MLP neurons of a small language model. Each row is named by its layer, matrix (gate and up: input weights) and neuron, and shows model dimensions 496-623. Each number is 500 + 40 x the weight over its row's rms, rounded and kept within 0 to 999. Numbers have three digits each. A neuron's up and down rows have the sign that makes its largest values positive.
After each neuron's rows, "fires on" lists the tokens most often at its 100 highest values on Wikipedia text that the model never trained on.

L5.gate525:525463549423450506505448514484508463459460535404494470439421557349442482499504523531433448473497461505546530556441428523469503590518583537490509557587508518522455467500539476522483516545562506522502448506493504501498484451472514542507498440455539473476419485599486446540474478439507500556507497577487506589498587516546543503465507519481484489473529438481517514513478553443474566498522
L5.up525:497462449548496431493570548549455475475457454534479577474519509512450585475523553490556474526431532569534450541407554501545536450520505504557485441587445588513471498589494504501492554578530520536518439538478465518610521519484504525514523475523512435517568564477492494477560458463537532528493493517523468504459517450519468437570558508497516510509547496527462511444490567481512472421450
fires on: "3", "4", " year", "6"

L5.gate338:470465542513510552486592522552529460499525506514534503581484471498532482505528479513489489549525466569520538542557444495512523590480504511519483395458532475521545464430527566554576508493515571437545549520429503536512433504479444466552532564399526509525538527476482533444495465561488500484516535610461512509510482460478482548471423519517521473542500538481551523487557508486478505550560
L5.up338:422511538501540499540517468480515498470562515524409565535418592488510502568524439479443490481508519460518470526435462454510508564575479490512397472554577434530385536476496515508549462434452459567515525516557469481494463439559448538569467468508501530501493484453473524508528523485482465511456475547518500508490569536500526565516461468518476480456526511510542460471478479477481530479476
fires on: " ", "7", "1", "0", " |", "3"

L10.gate908:407494506475523472473466484526501459467548466462426513532505567571475484551545501503539406559577548553546532526497555457449420474481554523488502482477491569476482491480524485516476540488514558514486526498477535530568397467439560490555497582464457464534481522515479576536439461538563522504443521523579442505465461623514557507489474445453555493505503504522544544469516512464452485536417
L10.up908:485537558503586449505428457555431484501493512479477503421481540577467450493527491497520469505489545469451496491413456476503438480510548497475559477587478586526517520527551521510503474503500496474568492528509503486509453503519471504542486518517501515506487475496496510538476530498522462585534369468548487530564526634595531496510498440562510540505492534441532448535466472564525503552517
fires on: "2", " ", "0", " Moh", " who", "5"

L5.gate727:511449486509487463447460490575503515499519492541477500500543492525513579530476454497474482512525552510486418459487525478512544518458500560597463493461451482473405502522476448465454510523433422539513494522529567531560510487489519457509488490503444588583554539510532464562528414496545502450514456482435468435485408423466511565496448517479522492595435557469548496434554559481518568510476
L5.up727:470520526442522519515448523423423543502504470501566440475478502404554504500568479542448441476513570474518533465559496510504433537454507445499543451505499516439505466497503556465624464457438538484518540498487428569525459516515455537466505534482447517552452524519552568526499560486553454441547500540473444503468504567481517592494500523544491477481483594453581473483459504496456465486515
fires on: " ", "2", "3", "1"

L7.gate287:457462543513507472476552479521449511452518440483466491540499523508515533500516550480478476447524453600495479557515581596494570499507485437513524554529492510495517538507515483448528530502529532524507503531456562530472486456509576565540492569495592499498591516503567454481468489475514477485535521499518503495506498416548441501576474510509536525530434532544529508481551565507624529452484
L7.up287:570507479534506424467583487517408457408493518516532513505476488482481509531587488504472434441502479567518430580446566554480543461527444493454526525597516494497484445511515455425501538536501589520515502476497540546514477496555595510540480504465431416457495530485624477481461441551491511476519500568493500524491477496487487527518460525550556525620368456536452450464478521525543547466495
fires on: " (", "\"", ";", "(", ",", "."

L10.gate354:495480486481501480467549531481552503497476532575522512469421567481491549516510526408468568540483510574512438616512481568519547603445526498528461464512589531503517476578535495498494548519542497554452490496524489551530507427507522530530544500419477469499456529594545460564545544531525549427499453511469429487502487531517502498500576485540514520527495556455455522501517548489539479536447
L10.up354:554481457491556485466532488499477474503503495521539510520458451490444542471522555468433489473453527513526391538512454568507481515477481458518481535434565582513487460515482452565503507503500454542455501543465504512502541455509466474487525481496510509482511506532506450471556538454540521423477520489453418525471549496518536531482445509553496513524469522524498525416479482435542456465462
fires on: ";", "0", " PM", "7", ":", "6"

L2.gate443:509468468516492496541532551494493534520504483464463509509501506455541510423509481486485452507475471475523478499518512580430490489488525488526469473532534486504519479481494439472483524524532497444510549475488495466473530565532562492525515501516466460577495469508472503487500500468495501559519522455514453492481548509463422535522456510522585473521420420479518492505551480426465542484508
L2.up443:549541464475500483509582531475582517496513568603489519496404500488506554506530508466467472524469535407540471487562564543522482483515516480474510485534502544571504483470493529488519574561487505545511479496525449499489542480456491411504486525505496573508537604458451449567471539523542444517406498526585449455498489487479459508541486448495558508541513499569518482473503428514509479553595
fires on: " of", "3", " for"

L5.gate1411:534487542567576536524511446526501506513516472495499432487541453408554463531412508495547446519524503489447486494526436471498452426438446547498552476561507500487523585454466544518442565476495478426461469457526441511502497498554511518585521502485544433470458523579567447492485516487493510473502495556470456547468464533509497437480469530574485497534462541524548508526456449473520404507506
L5.up1411:479475483474511502473508501561459461505473517555581562491460426485470453485564517490518454454473521485510500449483474494518477542535521513509553459397509502413510560457468487538551581466542508525467499520477489528432486513587526484507493549501538526503542513475484571548454517455537445496498474470474433540537513484520508536493485607503606572485569551583496551531561497469519459477558
fires on: "===", "|", "====", "5", "1"

L7.gate1406:533536449462531499504470520449507555459380497408465494488441517507484502441492459551513465552475499482552477452437509446511505480494431482434565463502492464564472419545515524456547537506525553500583502540470469494461519483481515471465461543501467543525455500613529519487439488496462526495485633519476491474450556496470558487503429506431516502542487580516573496474453548526468555518498
L7.up1406:401487389474495468469511524504490480502423511488499462510484425589467517443515508451518515522473553528559493510476460491519527354493457498574513449462482534569484420518472510465562434522520449497511483518506438419466535528489498610496523537491519477511566561507499484512570500502539524446483487515472586439490478420464483485517528561554456493428560556450540540577455517535481517549473
fires on: "7", "8", "0", "5", "6", "3"

L10.gate1020:503512495483543464502536538481478462458549552485491533442481490528413426452489489446526499473506500517504462521491529531474515569480526510497513483478494522518457470447546596471465487419525548517488431483546553506520537491561517404513491537476450477439549480459516503554511541593511510523544404502468455543442474542517391546457504594565554469498479513477464490448438481466497507529639
L10.up1020:492421515522509509365413516457459483504435491427541512522493494489492453548546546445436485420460516547562459502453473488513534596586498542505575505475542508541504546517491447460433461440516530540473491566498466453515469491462476470548476548446511487587527532452452491478538529500503536499551553567461478513537485517475427502458528484482554506468501497529537493485521505513452497584428
fires on: " the", "'s", " his", " their"

L10.gate64:468555473542522464499542539505493507508481575473466490512536551558437509496528488454518494592515523546535532498479510452432508511481510498559493473494471462417505493552548615441487499502506526537523476403548518515471465558459494477590553480441475489504510539543465482462499518476491534492480461525527490556484477476541468532564520362436446528544503589532587559499510524519472396489548
L10.up64:459464531574458441433511472515496504463509495509524500484499545453458509462500474476492549535478526481431514561525437514512533466480482477489493466468519498507454420440526566468521451488507482516495556558529482488459540487466452490527446464558515473547493459467555525521563514499528507544456423462466485512476542559477520538584549506492537493451557555481538481455510523510539496523494
fires on: " ", "1", "–", "0"

L5.gate893:503548515472491413530417444490458493479485540569469444506553491497476507487514524496515461505502528579446535496501485483545514553492472519535519438381501475514534532418501488542515476497507550522526458551488480467528546494498471508510479466504510510504535490497418513497460547417544454570512583551500523591512556487537462525526486519491455552565501476529529470486441543529523511506544
L5.up893:514512465448504428506477507515514492498508642470490414525563493598471509501420460526469492483523523529535508438522417556445531508498417534542530483492538528512489589421507523564534402510502494508499494511482491482536565458529574502492499531467492484466565456514558519635518538485529538529497529563498476563525524463430464491531515474465474503512502603525544567516447549489492475557483
fires on: "9", "7", "8", "6"

L10.gate457:505471477482498486522559494584587506468484437514504527509480475436447575489489539504480466558480540501515456459452473510482516465538481453459496483513455362528458489577496450521526483446483579467530528501498544498609530507519514509524482562503454574605427454403523496507447468510547525462467489474526488389458532509535412483463599471494437551543458540498538460520519478449538501507456
L10.up457:482507426474501443510480494554551499440554476492540482510499513462499523562540518498556488551456563490539470460521476488594538479506581479464528439472531477436516500575523484489480572438522548509538446439537490506530503580496439489490438561511478525598481549530553529432467476407543536560556570493418483496470599559543446551555563398504479494516481463476479494506484558403478529517469
fires on: " ", "1"

L7.gate671:403541482430486545467492551498486512464513503519498568538430528509449527506416539553521504585444531486543521478500567520524502588396493538470482437549620491514467464488490412464560561517565493499494495544430533494524490522577482492517496511476527476551520579485452520474557528542512502443507535470459465536492506476533507540496578399539532509489488505440484534503531524516474511515484
L7.up671:382542482481506500508460453507549503543475528535515537446447521483397558463527532542497501492518536499494541463458522505496525508504483526535465499494539488458456526495450492509541526500529439437480498503513459548485514472456516518520509572453379493570471494482445500523593488516521429457539440446456429543522499495458508580521502533522511448480493528496440460476485436515463474593435
fires on: "0", "3", "8", "6", "5", "4"

L5.gate1229:516560507459506459562522497492509437445489476546473503483538534477462499524482565471464458480562532493498509528535509571551500442435516512478436493378517516460516494446468493500461522534535519491467510431497542531481433431483543464546561510542572522507576531561635488436483542469518554419504504492526492488532501457540474572533487463500511503507478515551590486531489564579535523475502
L5.up1229:492554479521459562539473472509521415537491512460503443511504542537525506541547539498506559462508508463491530443461538412513483523429486520556537497554479566541521498538496509524530517511562508531416492521560482495550502493531526495470497519495421483471506463566498459444475561469437466512479526521479521522504501488483496460434478493573510553578529428509512490576485494512545517476487
fires on: " (", "\"", "is", " ["

L5.gate572:426448574575496440532534526477517492477472474490508521505506468471522516500533486527530496494501548568529519390436501501489524536525533465528498499444493506539471511540566468437505516494526440521501478507526534509583581521620525518535462444501434455507462515510408516535533438525460533528453505479457428479499467442422472581535496521451470441569450521496498515534555509501432540469492
L5.up572:498494514480456586524431439449370538592477405433493476534548536448530486503553512436522455435453571595434568571457489472477477414444493443538588410484584559433512543511521518469570493534488518511532481492533511470443431463490564575530513499518528438522423462497471424529457469528505525505500514517465494517464527512527506542498458450481488512562431591472530485505562490514537517481497
fires on: "1", "2", "6", "3", "4"

L7.gate841:565482504538515474518536514461508451511471440477537494499523506498428470495531522510506547509509493485529496491445556456491438546544480501549508468551551468553453507515500479476450474498529430421508503518519458538528514572532502578476462537496524515489511512491447509513477529525446517455609442484549589468463552497507485456501470516537499526492589552538556485462327428512479496495559
L7.up841:418476508458503521409548494461478448493494448475529474507541453550492558510508493438467479522569461487552521531421537453541462499493536541600515536424516478519503497529447522501478471483483506484429497526493443539511464492518397511510523509537560437480480502413430459560429550439508467495544451509546462509511437509488519544506575453527539503498581543504511459468522544541433511552498
fires on: " his", " the", " His", " My"

L5.gate984:501507459516525570451539521502535518502478564466530486474477433516563464474496446465517568499547466514476440516481427500539510512442464550504486460517490479512505581464475492547563459559460464524496454455478399525490459478469580494478517450466498505490470492509528434461452467442508539446567460569529469541555528493494464490487501505504528494482487547507522556506541528535509551489516
L5.up984:538504479459555510471495469529544556468477535441511555553455421485464483574496513420511527416484460508502467455483547518536474532460530486520596485492507444508514461502519489484547503522482525514441517439482513499464458548510506466463513442496553455492487398489448549549443561519447481469495437515551499555519494497537427451529512483463463574488535424446480456495498543517571460460594
fires on: "St", "W", "w", " Qu", "-w", " St"

L10.gate426:492480546469465390517410566538498516494538481470516510445476528474471470591473434584573521479531532436506477512462525479537478490481515505456506529526504528420454456505489519497490485522504467458530492453539492501445552533453502532464443479482511524545457467511486546541524468508462548520468451457535505531469518555523529465574447517546431569553511503467483488522539584513466523536512
L10.up426:461450501431425480491473537517524480551522477565475503506490434524506595585520463477513569486438493506521441481483462512618531458495500486434464548513489472472519492428536560509536522499525443454503525514570510454406527461516556642485520541554483506496507525544488469482507454552487500516475502466567543439514494562479502536512575456495549469548455550472513531570546550508536469493497
fires on: "H", "1", "3", "6", " H", "5"

L5.gate1501:481483540487486469447532584601522474544492466448462524507512483553486513528540490474487510499439482523533511481468507467504495530494494471492522392518499558460503506487404565443529515549462441482531499498454543495523472404413416413534542425496566431547531478539489530426515516518411512522494512572530503502555521475554523554581486569460499510545488448425523506457524551550428476507541
L5.up1501:490519475506511460516464429533508506469462530559547540419481430551522558523434468550484544458580484441485493560514454522533466553405483511517516471547497500441479473455519513514445469509525589528463520469519491542472531505496466505530416539481477486569482447543474508507505519457551402501485528517464501527477468541582446406541440458476535528487495506497531497490496494449522484475467
fires on: "s", "2", "0", "4", "1", "5"

L5.gate238:530486443454582430480473559459522445475511485535462482523516495555478493479582514548549496500526515488478499540551532468460458504519468577486463468509524502474450476491520536485499464454601516503447532500487530530495533488524468474556477498531411519420500500480487433480528495511516516459503489508451501447529463551437509520454531546523501532584445536486491518521534489481514484486480
L5.up238:512531575499537502462471524442518519472531496477511492460565533510515478502555510509466525471541491480557512522493535561515484485508535510533528491445506495491472425508456474578504447442488507539557519466499489517538500533525537490427464473451523604499521522559548407548475532501500496507547491497485504546521502477535530482497504478534492545539506493480528436435506545519456500497492
fires on: ":", " ", " |", "-", ".", "1"